MLP neurons of a small language model. Each row is named by its layer, matrix (down: output weights) and neuron, and shows model dimensions 272-367. Each number is 50 + 10 x the weight over its row's rms, rounded and kept within 0 to 99. A neuron's up and down rows have the sign that makes its largest values positive.
A block is one neuron, or neurons of one layer that tend to fire together. Before each block is what it responds to, as a language model described it from the Wikipedia text at the highest values.

Personal first names. First names or their word pieces opening a full personal name, often in tables, lists and credits, such as John, Edward, Karl(ijn).
L2.down23:45 44 54 47 68 56 45 44 56 43 57 50 58 70 72 46 39 41 69 46 49 49 53 69 30 51 54 49 53 51 42 32 58 48 65 60 62 48 52 46 43 43 64 56 50 34 55 48 44 45 50 74 55 61 55 45 52 49 64 48 59 58 50 36 64 56 46 46 34 72 48 48 58 34 70 53 53 56 53 54 50 36 55 40 59 50 40 65 53 57 49 52 55 33 52 46
L2.down92:18 46 59 35 58 38 36 40 50 51 56 30 51 59 45 39 53 55 46 50 46 48 50 50 55 43 57 54 43 70 55 56 53 48 63 50 56 55 56 37 59 60 57 54 50 45 48 56 56 69 62 46 51 62 52 45 36 52 43 51 49 44 43 57 60 40 44 74 38 34 51 44 55 63 49 59 38 55 41 57 48 57 46 67 56 55 53 55 57 42 55 47 50 45 68 55
L2.down102:48 35 55 57 40 45 37 48 73 60 49 42 45 52 48 38 44 55 41 61 42 55 54 53 56 45 46 60 37 63 61 60 56 28 49 37 50 53 41 49 53 55 44 52 48 45 70 32 57 53 61 36 44 58 33 50 61 45 45 52 52 47 34 45 42 42 68 55 43 50 32 66 51 74 35 54 48 70 44 71 33 44 57 61 49 43 44 49 50 45 55 66 47 40 41 37
L2.down132:46 59 48 48 54 38 59 56 41 54 59 49 30 54 51 57 33 65 48 47 53 47 44 37 57 43 49 72 59 58 51 47 59 37 55 57 37 48 53 44 50 59 42 52 47 46 36 55 31 32 49 60 44 63 63 51 75 59 47 50 46 43 67 40 51 29 44 47 50 26 50 57 50 43 42 37 46 45 42 57 43 37 39 50 55 56 41 40 51 59 60 36 43 60 59 56
L2.down532:37 53 55 44 58 42 55 43 49 56 40 41 52 54 48 45 42 49 34 47 47 47 45 53 51 42 55 62 53 53 33 57 60 45 73 56 52 35 40 53 51 55 39 59 45 39 41 33 49 80 48 39 28 45 50 54 67 60 52 65 44 46 45 43 53 50 56 74 51 53 54 57 52 67 45 53 49 46 54 64 48 40 64 63 43 33 35 66 55 49 52 46 48 48 48 40
L2.down657:25 39 41 43 40 45 58 47 34 38 36 21 61 51 56 51 47 67 42 40 59 63 49 52 46 54 38 57 44 51 53 63 39 35 52 54 45 31 38 58 56 40 52 52 49 38 51 37 35 51 59 26 44 50 62 68 54 49 36 65 41 33 56 56 53 55 47 53 48 54 45 40 43 57 61 53 61 54 40 62 40 56 59 53 51 64 66 56 58 58 58 51 37 37 39 53
L2.down771:33 49 51 35 64 49 45 52 49 61 68 43 74 43 42 53 52 47 51 51 65 54 46 61 35 48 72 36 54 65 54 52 60 52 54 48 26 42 41 55 51 53 51 55 41 38 44 53 29 47 54 63 56 55 32 57 60 35 60 47 51 37 49 75 69 40 43 59 55 36 39 35 59 55 40 61 59 57 51 68 49 45 56 53 36 42 55 69 62 57 45 54 60 51 39 41
L2.down894:32 58 41 40 56 53 32 51 39 63 57 43 45 53 41 64 47 50 45 45 60 59 50 48 48 56 52 44 48 58 45 56 45 50 60 55 54 52 33 44 51 55 47 52 61 60 40 43 52 49 51 54 55 65 35 35 38 76 59 51 40 50 49 54 56 46 51 70 59 29 48 36 54 49 40 56 28 51 71 55 43 61 54 58 39 48 38 54 35 49 63 52 50 48 68 64
L2.down928:20 46 48 39 36 26 38 59 48 63 57 49 46 39 47 47 48 49 51 66 53 52 44 51 53 75 26 48 53 44 60 49 30 52 60 34 53 59 43 43 59 57 41 64 59 47 38 60 60 57 59 52 46 45 32 55 54 74 59 65 65 50 41 31 61 47 46 45 49 70 61 37 61 49 53 70 42 70 54 61 43 50 56 58 48 38 48 50 52 37 66 70 62 54 48 54
L2.down937:54 57 53 55 66 60 44 46 58 47 45 40 38 52 67 44 33 53 30 62 61 50 54 71 45 44 51 66 42 34 39 62 55 65 54 39 60 41 52 44 48 58 53 62 51 38 51 71 60 56 54 63 56 47 42 51 36 46 35 56 42 53 45 49 55 46 47 51 38 42 64 44 55 44 52 38 47 44 57 57 77 43 69 62 38 50 66 53 62 64 46 40 50 47 53 42
L2.down1019:54 37 30 74 58 52 42 60 42 68 40 44 49 59 44 62 51 54 64 62 51 54 43 42 51 44 49 60 54 53 47 53 43 53 56 57 67 43 48 50 53 45 45 44 49 54 58 58 46 43 38 51 27 38 53 58 40 61 47 46 53 36 45 45 48 56 61 61 40 41 48 37 42 51 32 42 27 58 55 53 68 38 67 35 46 50 47 67 62 41 66 53 62 41 38 62
L2.down1048:29 46 52 28 52 41 40 39 43 61 50 36 53 50 45 48 55 53 43 50 36 58 64 55 42 40 50 50 41 65 58 56 44 45 59 41 46 45 53 43 55 50 48 60 53 42 52 44 51 71 72 48 46 52 58 58 38 51 40 52 50 40 47 57 49 47 54 68 54 38 53 47 52 79 51 69 42 61 50 65 50 52 53 73 52 48 53 59 55 36 49 56 56 42 60 53
L2.down1172:34 47 53 24 61 44 29 36 28 51 60 48 55 37 52 53 44 50 58 56 39 62 53 56 51 47 56 51 55 48 51 48 45 37 62 36 50 52 53 57 68 42 28 47 40 56 54 34 53 62 63 58 42 53 56 52 35 56 38 49 43 41 43 62 52 38 52 53 46 50 42 59 59 68 55 59 43 45 46 46 36 45 48 54 49 65 57 54 53 60 60 46 48 38 52 48
L2.down1250:31 49 47 47 58 35 44 48 55 59 46 31 54 51 42 42 56 56 53 59 50 51 54 48 42 39 52 40 39 58 54 51 54 53 67 55 56 44 51 45 67 56 52 47 45 39 47 48 51 61 62 54 34 50 45 56 46 50 39 49 48 38 37 50 63 40 45 82 41 35 54 36 49 72 51 50 36 44 46 59 62 54 62 66 51 46 54 52 68 37 53 51 47 49 62 46
L2.down1396:45 49 75 32 56 16 66 42 50 50 62 22 50 40 50 48 55 49 54 48 43 41 41 57 49 52 47 54 45 55 52 45 43 54 54 57 50 39 60 37 43 61 51 52 48 57 59 46 50 55 47 50 35 54 36 58 52 49 50 43 49 43 48 54 61 43 63 56 55 36 46 33 50 45 61 57 43 53 51 51 55 55 59 48 43 52 55 48 63 52 49 44 46 50 40 57
L2.down1778:54 57 66 32 49 50 38 46 33 45 60 44 50 48 36 45 44 45 48 37 52 58 34 44 42 50 33 17 63 44 58 51 52 44 46 47 56 47 43 50 60 60 46 62 53 48 53 60 43 46 43 44 50 54 48 24 55 52 58 59 47 51 41 55 60 45 40 58 62 40 54 44 47 56 38 48 62 45 49 58 36 46 57 60 48 60 59 39 53 34 64 64 40 63 58 57

Place nouns and connective words. Common nouns ending place names (City, County, Province, cities, towns) and linking words like such, either, which, this that introduce what follows.
L5.down696:56 61 51 53 49 49 38 50 44 38 49 45 53 61 55 60 47 59 65 51 53 52 52 53 55 45 55 38 42 69 68 62 50 31 39 60 43 59 45 41 51 62 27 74 56 54 60 47 39 61 45 46 38 43 44 65 58 62 59 65 50 51 47 42 37 59 51 56 62 47 45 42 60 39 55 53 50 62 41 53 52 58 67 43 57 50 55 52 47 45 48 32 69 61 53 57

Titles of office and rank. Words for rulers, officials, governing bodies and religious ranks, often split pieces, such as King, Council, Minister, Bishop(ric), Vicer(oy), Sir.
L2.down4:57 64 47 34 59 53 35 61 43 67 53 60 48 49 59 49 56 55 56 61 49 51 54 41 27 44 38 52 57 47 51 45 34 47 52 39 59 50 46 59 61 61 58 60 57 48 60 41 48 49 69 52 42 68 56 54 69 55 53 56 63 44 52 53 55 54 46 40 47 51 60 59 42 38 43 66 56 48 55 43 42 41 56 53 47 57 52 55 42 51 44 59 18 47 47 48
L2.down189:44 55 33 56 52 46 31 59 37 49 45 57 38 36 46 51 58 59 50 38 43 57 43 61 40 48 46 52 56 42 49 40 43 56 52 35 51 55 56 53 38 50 61 56 65 46 43 38 53 64 61 67 51 50 58 47 49 63 53 47 52 48 48 54 60 33 38 42 48 54 38 60 58 34 51 46 59 42 52 57 66 49 49 49 58 41 29 57 40 51 35 38 55 54 49 55
L2.down336:51 56 40 37 53 36 49 63 38 45 56 48 48 48 55 54 50 57 67 42 36 35 50 71 44 42 54 45 57 46 58 39 53 45 57 40 54 55 41 51 60 37 52 61 48 48 43 40 44 52 53 51 37 54 50 45 60 50 39 41 53 47 41 44 45 49 43 43 62 47 51 47 38 35 32 58 58 35 57 52 54 47 56 52 42 35 47 55 54 34 35 54 35 40 52 35
L2.down762:52 48 44 47 51 48 49 47 51 44 50 39 48 41 58 52 32 53 50 68 46 53 49 57 53 59 53 39 70 61 60 56 36 41 51 43 52 69 43 55 60 70 55 64 29 51 36 63 43 42 54 45 47 61 45 57 32 36 49 37 61 45 54 60 42 59 56 35 70 41 49 39 55 40 43 46 78 53 58 57 61 65 35 42 52 35 63 55 48 42 56 49 40 44 54 48
L2.down873:55 51 59 44 56 53 35 54 40 61 47 37 38 55 38 34 51 56 30 54 52 43 53 49 36 52 49 45 42 50 50 46 62 35 41 58 60 45 60 67 77 66 51 51 25 40 58 62 43 39 55 53 50 47 55 36 37 78 48 33 44 29 57 63 54 26 65 46 59 69 51 55 49 37 53 55 34 63 67 43 56 60 52 54 63 57 60 54 24 39 53 48 55 54 36 78
L2.down895:56 55 44 61 47 50 42 50 60 38 55 52 49 49 46 47 34 54 43 27 54 48 51 76 55 41 54 54 46 51 55 39 61 37 64 65 34 42 46 52 40 46 36 41 62 55 56 34 46 58 54 42 54 24 43 56 38 32 58 46 66 56 46 40 62 50 49 50 38 65 55 52 76 58 50 45 71 67 52 38 50 31 52 45 62 57 53 55 44 40 47 54 50 49 54 43
L2.down941:53 63 14 44 70 50 44 45 44 35 47 46 36 50 52 58 55 49 56 54 60 35 46 55 57 43 68 53 67 49 47 47 57 49 57 39 66 43 54 56 51 49 46 58 38 61 56 27 36 53 47 40 35 58 50 55 68 56 51 49 66 50 62 54 55 51 58 61 43 82 67 54 50 58 50 61 48 53 61 54 62 43 49 33 49 34 56 43 52 62 50 53 39 62 67 50
L2.down1005:55 40 60 54 42 50 48 43 30 51 51 54 56 70 38 46 53 55 56 61 36 29 61 67 42 39 66 49 58 52 48 64 52 55 55 42 56 49 42 62 48 67 60 62 54 41 26 39 50 78 55 52 53 62 55 55 39 43 49 47 45 45 51 59 51 72 36 58 55 60 48 37 55 26 41 57 55 51 54 48 56 49 36 58 47 39 67 62 28 57 54 54 43 53 49 46
L2.down1085:46 46 35 67 51 48 46 57 36 33 47 45 58 40 45 54 41 60 54 54 43 38 52 50 46 45 44 38 48 32 46 33 40 51 43 52 37 60 41 52 59 47 54 41 47 53 55 51 52 52 43 37 49 56 73 29 73 64 46 52 41 44 52 48 61 43 57 47 41 54 42 34 54 58 48 58 40 53 56 33 53 38 48 56 63 49 33 55 47 58 40 63 57 50 66 60
L2.down1117:36 44 51 42 49 51 45 55 37 59 45 51 37 55 43 34 42 54 54 59 55 51 56 43 53 55 38 53 37 50 47 50 60 31 65 52 74 48 57 59 61 67 66 59 60 55 50 60 56 54 60 45 56 36 52 44 57 68 40 58 42 44 51 44 60 46 39 46 53 57 53 31 52 58 48 57 46 49 52 40 56 56 46 48 48 58 48 43 53 63 61 43 60 60 64 64
L2.down1177:58 54 40 62 51 52 41 58 50 55 49 45 50 44 53 43 46 47 44 52 46 35 73 61 43 35 69 50 50 57 37 59 36 45 58 57 52 35 40 48 57 57 36 62 44 59 69 49 49 48 47 46 37 48 62 60 53 53 36 29 52 35 64 39 55 56 51 70 51 44 57 49 51 47 47 41 72 61 47 41 50 38 55 59 43 53 56 44 56 48 42 48 56 40 41 55
L2.down1180:53 41 46 38 63 40 56 46 45 63 64 44 43 53 37 33 50 57 41 39 47 47 44 47 38 39 47 45 32 43 37 58 65 54 57 42 62 59 37 51 57 45 44 73 54 44 58 25 65 83 63 53 43 50 58 53 51 53 42 39 55 65 32 59 49 39 48 66 42 38 47 45 60 65 51 50 44 40 48 48 57 41 43 80 37 38 65 54 56 36 71 45 42 47 71 53
L2.down1617:42 53 45 58 82 50 54 50 43 42 64 40 59 55 38 68 49 49 54 51 46 61 44 65 34 46 56 51 47 57 60 58 50 49 46 38 60 50 51 40 60 48 57 50 55 39 28 42 33 58 60 33 48 58 54 38 46 52 41 47 55 39 49 37 63 59 44 54 65 53 42 45 41 62 47 46 60 48 59 64 45 48 56 58 45 43 52 54 45 51 49 53 40 23 39 43
L2.down1804:47 62 45 52 62 54 66 65 62 54 63 50 45 36 54 40 65 66 55 49 40 42 51 38 36 62 64 50 37 50 68 57 54 39 61 39 57 46 42 64 52 49 46 49 34 56 55 29 34 52 64 33 55 56 39 69 58 57 45 46 46 52 55 64 42 30 50 44 45 69 56 49 48 55 35 57 50 67 43 48 49 60 54 54 40 39 60 58 37 43 46 66 52 55 50 71
L2.down1901:53 69 53 62 60 65 48 60 40 57 44 42 47 46 45 56 48 42 56 58 30 54 42 50 57 42 48 52 63 43 58 29 34 46 64 47 50 51 36 49 53 46 61 46 57 46 59 43 61 52 45 42 51 53 42 49 49 59 62 32 52 48 58 43 52 53 46 63 47 53 64 41 60 49 53 50 48 43 48 46 55 36 53 49 44 39 52 49 55 50 47 51 38 41 52 35
L2.down1933:43 60 40 51 66 40 49 51 49 50 57 48 51 67 41 53 41 47 52 54 54 55 41 38 48 42 36 62 47 59 65 67 46 62 50 30 57 41 46 65 47 51 52 75 32 49 64 45 49 46 51 43 36 42 43 30 51 51 43 31 50 40 53 59 43 42 57 50 70 52 44 53 49 54 42 53 54 53 65 25 48 43 39 60 46 43 37 50 42 42 51 59 49 66 49 55

Inside personal names. Word-piece tokens that finish or continue a person's first or middle name, often just before a surname, as in Fél-ix, Mar-iano, Valdem-ar, Luká-š.
L5.down716:43 58 59 47 48 72 56 41 47 44 42 34 57 52 53 45 51 71 42 36 56 58 60 55 43 46 42 34 69 74 49 58 48 57 45 41 63 45 77 37 41 31 45 53 42 57 52 48 58 54 55 52 55 47 47 41 31 55 41 45 56 65 40 45 50 41 54 52 47 63 35 43 41 60 43 44 34 60 47 28 67 40 44 61 57 45 62 50 47 53 46 50 52 38 47 46

Institution name heads. Final generic head word that closes a multiword proper name of a place, body or organization, such as Golf Club, Coogee Hotel, Technical University.
L3.down579:58 60 55 49 53 45 57 65 67 70 54 42 52 63 59 52 78 49 55 38 62 65 36 48 39 50 54 63 50 59 56 36 42 53 49 63 45 53 56 56 58 44 67 17 55 53 50 52 41 88 55 53 46 42 46 47 33 47 34 63 66 37 48 34 56 57 48 47 31 64 32 64 51 57 75 41 31 48 39 54 50 31 96 72 46 51 45 48 49 63 41 46 56 48 33 46
L3.down1060:58 47 51 49 61 40 52 65 56 60 47 40 57 38 52 47 47 62 49 52 34 38 51 48 54 47 45 50 65 52 58 46 39 44 46 54 55 41 51 39 65 47 46 00 68 54 65 49 43 98 29 59 58 42 65 57 40 50 59 53 46 47 52 52 47 48 56 46 46 44 44 49 46 62 52 52 47 44 42 41 54 41 68 55 59 61 60 53 51 60 70 51 44 35 48 66
L3.down1394:50 46 58 46 42 58 53 57 52 57 28 50 40 64 53 50 59 57 51 52 46 44 31 51 37 42 44 50 52 54 62 60 45 57 26 51 54 52 37 39 54 51 58 01 49 34 54 42 44 76 39 46 56 48 61 44 59 68 47 56 28 57 57 36 51 50 59 50 38 55 31 44 65 57 74 28 45 57 28 50 65 55 93 64 57 61 54 35 58 52 33 53 46 42 44 60
L3.down1953:41 50 63 48 60 53 42 57 50 45 42 52 55 40 70 47 62 67 52 44 52 47 42 49 40 41 40 64 55 56 54 58 41 47 47 54 54 66 44 69 59 38 46 00 52 56 56 53 49 88 35 55 58 47 67 57 33 59 40 67 44 58 56 59 59 38 37 50 50 63 39 49 57 53 60 55 41 47 47 66 53 39 92 60 53 47 51 47 49 48 52 47 51 34 43 47

Buildings and places nouns. Nouns for buildings, sites and roads, either generic or ending a proper name, such as hotel, building, facility, Road, Drive, courtyard.
L2.down350:65 59 63 40 65 39 46 65 48 35 28 55 49 59 60 55 59 34 42 66 46 48 35 44 43 68 53 32 54 54 42 40 58 51 59 45 50 49 54 36 81 61 59 53 42 50 43 60 50 57 47 33 47 48 33 53 42 51 46 45 48 46 48 60 48 57 47 55 50 37 40 38 47 56 45 30 52 46 64 52 33 43 40 60 65 48 63 36 67 44 50 51 53 45 55 44
L2.down484:44 45 50 56 54 40 53 53 46 57 67 50 42 64 45 63 47 36 50 49 57 67 43 51 54 56 48 51 60 51 54 40 44 65 50 56 58 53 65 54 61 43 39 53 64 46 53 54 44 48 45 52 66 49 43 54 43 54 45 56 55 47 48 52 61 53 52 49 57 48 55 49 48 59 55 35 52 45 53 39 48 44 49 50 30 55 42 48 46 46 56 39 56 35 59 35
L2.down670:47 51 54 45 66 49 54 59 49 64 53 27 49 40 65 56 48 54 67 57 54 47 46 34 46 52 41 46 69 60 90 64 38 41 60 38 65 61 45 56 64 54 41 53 42 55 63 55 38 43 58 32 49 49 64 43 50 80 43 56 46 60 68 39 47 67 40 33 39 49 43 59 60 45 44 53 44 44 48 36 39 60 40 68 60 64 49 54 50 41 66 47 48 50 61 54
L2.down681:40 62 55 46 59 49 54 49 58 47 63 51 40 37 49 39 58 57 54 54 71 43 65 42 48 55 47 44 47 48 50 46 44 44 55 56 49 64 42 57 49 41 49 73 49 35 74 51 43 58 35 49 55 28 61 63 47 43 42 37 60 33 55 41 58 48 49 53 44 46 48 54 45 40 35 47 52 53 35 47 57 45 62 42 51 44 59 62 60 59 55 47 44 52 48 39
L2.down730:43 52 66 53 31 50 53 59 58 40 43 51 41 52 58 45 48 44 39 41 53 67 45 63 48 50 41 57 45 56 59 57 39 54 51 45 53 56 46 55 51 54 40 49 45 62 57 39 31 56 35 48 55 43 53 44 50 35 54 59 43 48 49 48 49 36 42 51 59 70 55 53 56 51 70 59 50 58 59 46 71 62 52 48 45 53 53 65 56 38 54 56 58 43 59 29
L2.down964:57 50 60 52 47 48 70 61 57 46 53 40 47 39 56 52 69 62 39 72 43 51 36 60 45 44 42 36 45 41 56 46 37 58 67 62 60 46 50 43 57 54 44 54 59 53 39 41 50 59 34 36 47 49 61 52 46 54 57 57 32 55 36 54 56 52 47 43 54 63 49 47 43 58 40 44 65 39 51 37 53 52 44 62 52 46 51 35 37 44 44 56 37 42 62 38
L2.down976:36 58 53 53 52 49 58 36 48 51 62 43 53 49 40 63 52 47 54 51 55 48 52 50 58 61 54 43 44 47 68 50 49 52 49 56 50 49 48 47 54 42 55 75 50 40 51 43 50 41 43 41 50 46 56 52 42 53 48 38 52 57 60 57 58 54 44 47 47 58 42 64 49 43 49 51 38 61 51 58 59 61 38 60 60 43 44 59 55 55 51 53 53 59 49 49
L2.down998:59 54 44 40 52 52 50 44 50 50 62 53 57 52 56 61 60 44 49 53 61 40 51 24 40 51 37 52 50 53 53 56 44 43 68 56 52 48 56 58 49 47 51 53 61 37 60 42 40 39 43 41 50 41 59 54 40 48 55 54 44 51 54 52 49 49 49 52 52 47 41 49 50 47 64 53 55 35 66 41 57 41 59 64 65 65 45 48 43 40 40 52 38 54 45 61
L2.down1080:51 44 52 55 47 53 46 64 34 56 42 55 47 49 44 49 46 65 38 52 51 43 45 33 52 46 45 46 59 57 65 29 51 47 57 58 37 50 52 54 63 45 54 42 54 51 56 57 50 33 38 40 54 61 53 58 50 43 61 57 49 51 58 43 39 47 47 39 48 39 34 51 33 54 52 45 62 43 55 52 59 47 50 72 55 46 57 46 55 46 49 58 45 44 55 52
L2.down1134:66 40 50 54 48 58 52 61 57 44 55 54 55 56 59 40 42 85 70 35 54 38 50 65 32 58 49 53 49 58 52 33 48 70 66 53 57 54 27 49 46 32 46 33 52 52 54 50 44 50 42 51 75 71 72 65 49 65 46 57 43 66 56 43 58 42 61 62 26 55 49 55 37 38 51 51 42 37 53 59 53 46 45 59 52 41 55 46 63 24 27 39 53 27 60 59
L2.down1228:54 46 42 57 56 57 61 34 53 49 56 68 53 64 57 61 44 51 52 61 62 62 45 54 70 47 77 43 58 51 59 50 60 66 62 69 47 54 48 44 52 53 59 57 59 51 60 60 67 54 56 29 48 53 57 48 41 48 55 56 54 56 53 60 60 43 44 55 67 38 74 56 58 52 58 38 64 62 61 51 62 47 43 33 53 42 46 52 57 40 41 67 52 41 49 43
L2.down1447:51 41 60 41 45 54 50 49 34 46 45 50 41 48 56 42 36 44 49 56 49 64 48 63 61 59 53 39 50 44 43 76 64 54 57 42 43 39 32 43 63 55 64 61 54 46 49 54 74 50 39 52 36 62 55 39 40 55 70 64 32 37 58 34 47 60 41 45 55 68 54 46 60 28 58 57 56 36 47 54 37 48 45 51 57 49 52 54 59 60 46 46 63 56 57 61
L2.down1459:48 43 50 54 49 43 56 52 51 45 45 69 54 45 41 45 48 40 54 44 53 39 53 35 43 63 46 47 46 45 55 50 61 44 54 47 43 57 41 38 38 49 57 55 53 39 47 31 57 49 42 41 41 72 54 51 65 51 43 55 46 41 52 55 34 34 41 34 54 44 45 55 52 43 57 60 54 53 56 61 64 44 46 41 39 53 48 57 52 50 45 60 44 50 66 50
L2.down1478:51 49 56 46 52 50 12 58 46 44 51 42 48 64 38 47 63 43 53 53 41 58 44 47 62 45 37 46 61 40 53 49 34 42 47 65 39 51 49 28 49 46 64 38 40 56 62 59 33 47 42 50 47 50 59 50 56 51 43 64 55 43 52 44 59 46 48 50 41 36 42 81 59 56 54 41 48 34 63 45 44 43 38 62 48 29 39 51 26 55 48 47 63 54 60 31
L2.down1705:44 37 52 49 39 52 65 46 34 62 61 48 35 49 44 42 52 48 59 66 49 53 50 35 52 57 37 48 29 53 44 28 31 47 58 54 42 37 43 48 59 50 57 50 48 43 56 60 57 61 42 45 57 52 69 54 72 51 61 55 43 59 54 58 37 43 52 61 56 39 62 76 48 46 53 42 39 46 60 42 57 41 61 62 54 46 38 75 63 34 52 44 65 52 38 59
L2.down1871:63 45 47 21 57 48 50 63 48 42 69 50 46 41 47 50 64 64 49 59 42 24 41 35 62 52 54 36 57 40 52 33 36 52 45 60 63 30 43 33 38 52 41 52 37 56 55 57 31 60 33 43 60 50 59 43 54 55 42 55 44 62 50 51 51 54 48 51 60 47 55 60 50 57 39 42 51 44 54 48 66 31 43 44 58 36 59 57 48 51 52 54 64 37 49 54

First names in lists. Personal first names (or their first piece) opening a full name in lists, tables, cast and credit lines, e.g. Steve, Marc, Werner.
L3.down1011:35 55 54 40 46 36 54 40 44 57 54 38 45 54 43 43 47 54 54 55 48 55 46 43 47 46 60 63 53 50 49 56 39 47 35 40 42 41 38 58 46 54 43 00 58 50 54 37 55 99 55 63 41 31 49 60 42 53 48 50 54 40 56 66 51 41 55 71 47 47 50 40 44 48 57 51 50 71 51 49 65 58 30 54 56 40 58 57 61 60 54 62 51 37 64 42
L3.down1092:26 40 37 30 41 35 54 49 39 45 44 49 60 44 56 33 54 53 40 48 40 52 53 52 38 45 49 54 50 58 53 50 37 51 66 52 37 41 45 53 38 61 52 00 46 42 46 42 51 99 62 44 44 54 45 53 49 56 47 59 39 40 42 48 64 50 46 85 58 42 35 56 59 66 46 56 55 53 49 63 34 53 06 60 53 55 64 58 47 41 50 49 46 44 51 52
L3.down1285:26 59 47 34 47 27 54 45 49 46 41 53 50 49 38 52 41 55 42 46 40 48 49 50 50 46 54 58 52 54 37 51 52 53 55 48 47 42 54 40 50 61 58 00 51 54 60 44 57 99 70 49 46 50 42 56 47 52 49 55 49 30 48 53 46 47 61 77 51 39 40 54 53 65 63 52 40 55 46 57 43 60 00 65 47 61 60 47 61 48 50 35 55 41 51 42
L3.down1824:35 51 52 42 57 42 50 37 51 57 52 51 44 43 37 34 55 44 44 51 69 45 47 56 55 32 69 64 50 48 38 66 50 48 69 57 54 46 38 45 47 71 51 00 47 48 43 48 46 99 60 54 52 61 45 34 42 62 51 48 55 39 49 55 59 50 54 54 55 40 50 51 48 59 59 46 40 47 40 55 53 53 00 53 47 54 51 65 54 44 50 52 54 45 58 55